Part of a small language model's weights: normalized queries and keys, capped logits.
MLP neurons of a small language model. Each row is named by its layer, matrix (up: input weights) and neuron, and shows model dimensions 144-399. Each number is 500 + 25 x the weight over its row's rms, rounded and kept within 0 to 999. Numbers have three digits each.
Before each neuron's rows, "fires after" lists the tokens most often just before its 100 highest values on Wikipedia text that the model never trained on.

fires after: "E", "W", "-", "| ", "\n", "–"
L7.up2487:480514472512518511489457468513521508480515518469563484511491513498501538486449498473483504496552509497537463499476483441526472507509492474490470472506486537511483498447459493454503539493504533550495532510493464514516467475524497501450458486477494497485481499507568507516501481483486471491481494485498513487484490506466534462459515490459515491494493525501525521487511552521527499449504498495515494492482513433558494498489494552495500517559511503507446521493466505514490479514470496438531501503461506531497487532515492535504494522441499518513503481499486459515457480517483492472527504487495516517527554481503503536508526486505494468551515554493509470511470499534475515551494513503482490508498486519530536486476561545482488505517444517528481516485499517499529498549478518

fires after: "the ", "N ", "States "
L7.up1359:459505521431531524510539503506506523502484510456497519491528481477497552489519467500550520502532482546513490517525490512470481505533453528493503487556491530500522491509528521489477429503487545487497536521508533487519476516495505501478502507493505514515472533459496484502449503529537539512507511514506489507506445515496514557532539499499505538526514541494479479472470498476531496509510543455497494450518502491474499467530542485518513491485509538537477496507505454488469480518503498475479491517508513527554463448521521503496487492476500537474507549513473511475515510516540525548504493515497521513484499515499516528482545486534499482496552497489484515475513516478531479471481472483525447514496464473482513527527501501495489522503472510527479523479522534535478459488509535

fires after: "| ", "===", "\n"
L7.up62:490522490501494477483512496487491511547475495486505471532469534481502518450524459519437479505516485494468530495468465533525513472511512492513501532514478494491524517524461509447478496487519521493513502470528559471506531498520484479433463506559484491490498481438501480458460485480539529532491479427493489513519451499473501466512498518444513476528481499513483493474496504490532487492509507517541489469489491488541531476497538498480496490500544483472521494520533494507505485495471481483556510497508525509460520471498563517530540505545453523471530545508513503502494490494452512512438543477476493496496554569494489494455492472521476497520477500501523541482516453503525463512485515482489487497453471543510499506510515539574514513474536487518524480494503523517497484530506499

fires after: "E", "W", "\n\n", "\n", ") "
L7.up561:492523491541509455526457530551522441517507484488500485504494472530520534499483495527496524473469494482484499497500553474519458520531538526503505518530531444490478502462549505503477499450506500516503505489488509496452479508527504506513514550436517492491471523466543516498462481494525469523467581464520539498523501501469498515469488468480542517508525509497472468506470460503490505497479470530502507485469471510457505447464499507468465477543565521470496506528433478466466520502474461513511515510505477530479492501490525517521497478501485524499473524468502526494493481508520533476557485507508503519516516556502529509525484508471528517468496481482494495522531498464487516499497511511512472514446520540532513516523482501471481527491481534508492534487481486482510516502480486

fires after: "201", "|", "°", "| ", "202", "200"
L7.up1960:498534532526512466500473465490489472479492457488515498547462496477503549460503561510554534505515522475561488521499546496481487525508470517479508481486476480507535507489476487522510531458573495502479502493482501489488479468511504456486519502502506497447524486511479486456507480470484534506479468501546455492492493484502487516529514456470496540485528511496458504517552500504477498470506490483520531521483510520515469510474483519513463522461453528527510458525483559517542509487498489511513487527524525490521496470499536452464506509470561486488474515503446497528507514456517454471485494515501499486495512501502543474463540463494503523520501515515526506507527459481509476521509542519487519503470489477506524490498505504466497488541515476521478562485509490518502492498491479

fires after: "the ", "in ", "of ", "during ", "During "
L7.up2580:513512491504501531524519499485501497493459548509492536495492505503489502525485465510543457487510451489525480494504500529544508476507524484478542489517510501508463503466532494472492471472488519520509501494506506511542496522514526479507471475512477526473506493452492522525519555535471468501506500520440444545492487500468481478507526477508487513531509526493506433500512532473525478538492534511509495498476487465520504468510503522479521546508456457537496519513492474489484475496534461460465518474485524463490453505492565511500522549471493499485547533514487493536499528502478486504485517523496557516496504467502519516503486509529543511456490473481485520486489545501517505484485519507511492468518539470493490528504503542527522505541498505464495503462512482510500431440496463

fires after: "(", "200", "201", "199", ". ", "197"
L7.up683:508484489489490478493513477530513539524498488521458480500494480479468534504507461523477538500461520531484474468492492502465456492519537492494517484512502482526510466505524459531494509503581533506486488479477548495506522481505500539497514493490546504457501475495481469463577503501501503466479561496553495516458538485511475493482489510497502509527500469516467436490487494514474501510471427533542507503492495503472496510505508526503471511499507509541503509547518524516496505516459508494496480534524497502501469506527483498482451455505492545503513479513519506513508476470512436484528518567453524457515488472495513499474547495474497483526493545530444525510517532539510510509491526505504497472500539503478514479494472544487455490530505473530519480501497485559506550532475471

fires after: "\n\n", "\n", "== ", "| "
L7.up1324:521564443486534539486448507490556538540522509472497483540542468519503529484526506477484523508519470540519473502470535521491512560503463506504526475518523483543511520501499514462478566453538479502503485507524496521465463499521478550501494501542447502521482488487526498533499494487513472513486552479501484507550483494468493521525506512475521470501490493505502480491472507520505460469501487502470501495552505460542483475452485523515532475539550509535509513498495524460522482459490461482477501484491540488474514515530522492494464538510499498523454514473488475530506497513508485490491499511423512485491482524501473542508496500515486538446477541495513465506523484477514493484496504483510513539489488556511501462477541534512530516427507472480500512521553473492487542525528485

fires after: "the ", "The ", ", ", "and "
L7.up927:503492481505513481502501498518506515451541518483524500515472500485531489474521489460539456508539509495495488475503478492473489510457521505492476538486490477508501524518500505489472459493545535532552521462522541526508503529514498488504495553503522499506537503502510468514511468503479463505467495503494433498505493511499471504489531506517468490513480478476489444513516506480515555527511549500517543471474501527501472532495478458538480529494523515517495496508506497553497496528475518481468461489537470506497500535485503489518535468534522507544504497503514489460492544522494502459503525508505505515477517452509483527518509487522512494525544482455514504440460495479496459482487508477478513505487497531468524493526524493469476452447493458518488504473502529489509514477498525

fires after: "the ", "on ", "States ", "of "
L7.up1201:460505500491465479519515501501504490536479505459471564504471528505487514529498474508511489507545480460556488501513474507454522530480509483468498499510523454527490542540485534502492492469525521498527448486527505515549518491485508469465513476529514507460535478507500462539494526479465481483529477524521446519515502518470474496498493530478469514480513512485498479535468456524517504506515542500526519440503500491534499497517477495562485499535552476507516510500483495506506511474522501483497516496522505527547468534511491541497501475520488527522530527492458492471497461477535507493540484506462483535523470502496479532456530528513499493525512496497483446487498507526491505480493519462531475437507523522471488489492437497512484504500515512520479480525516500442489472488499485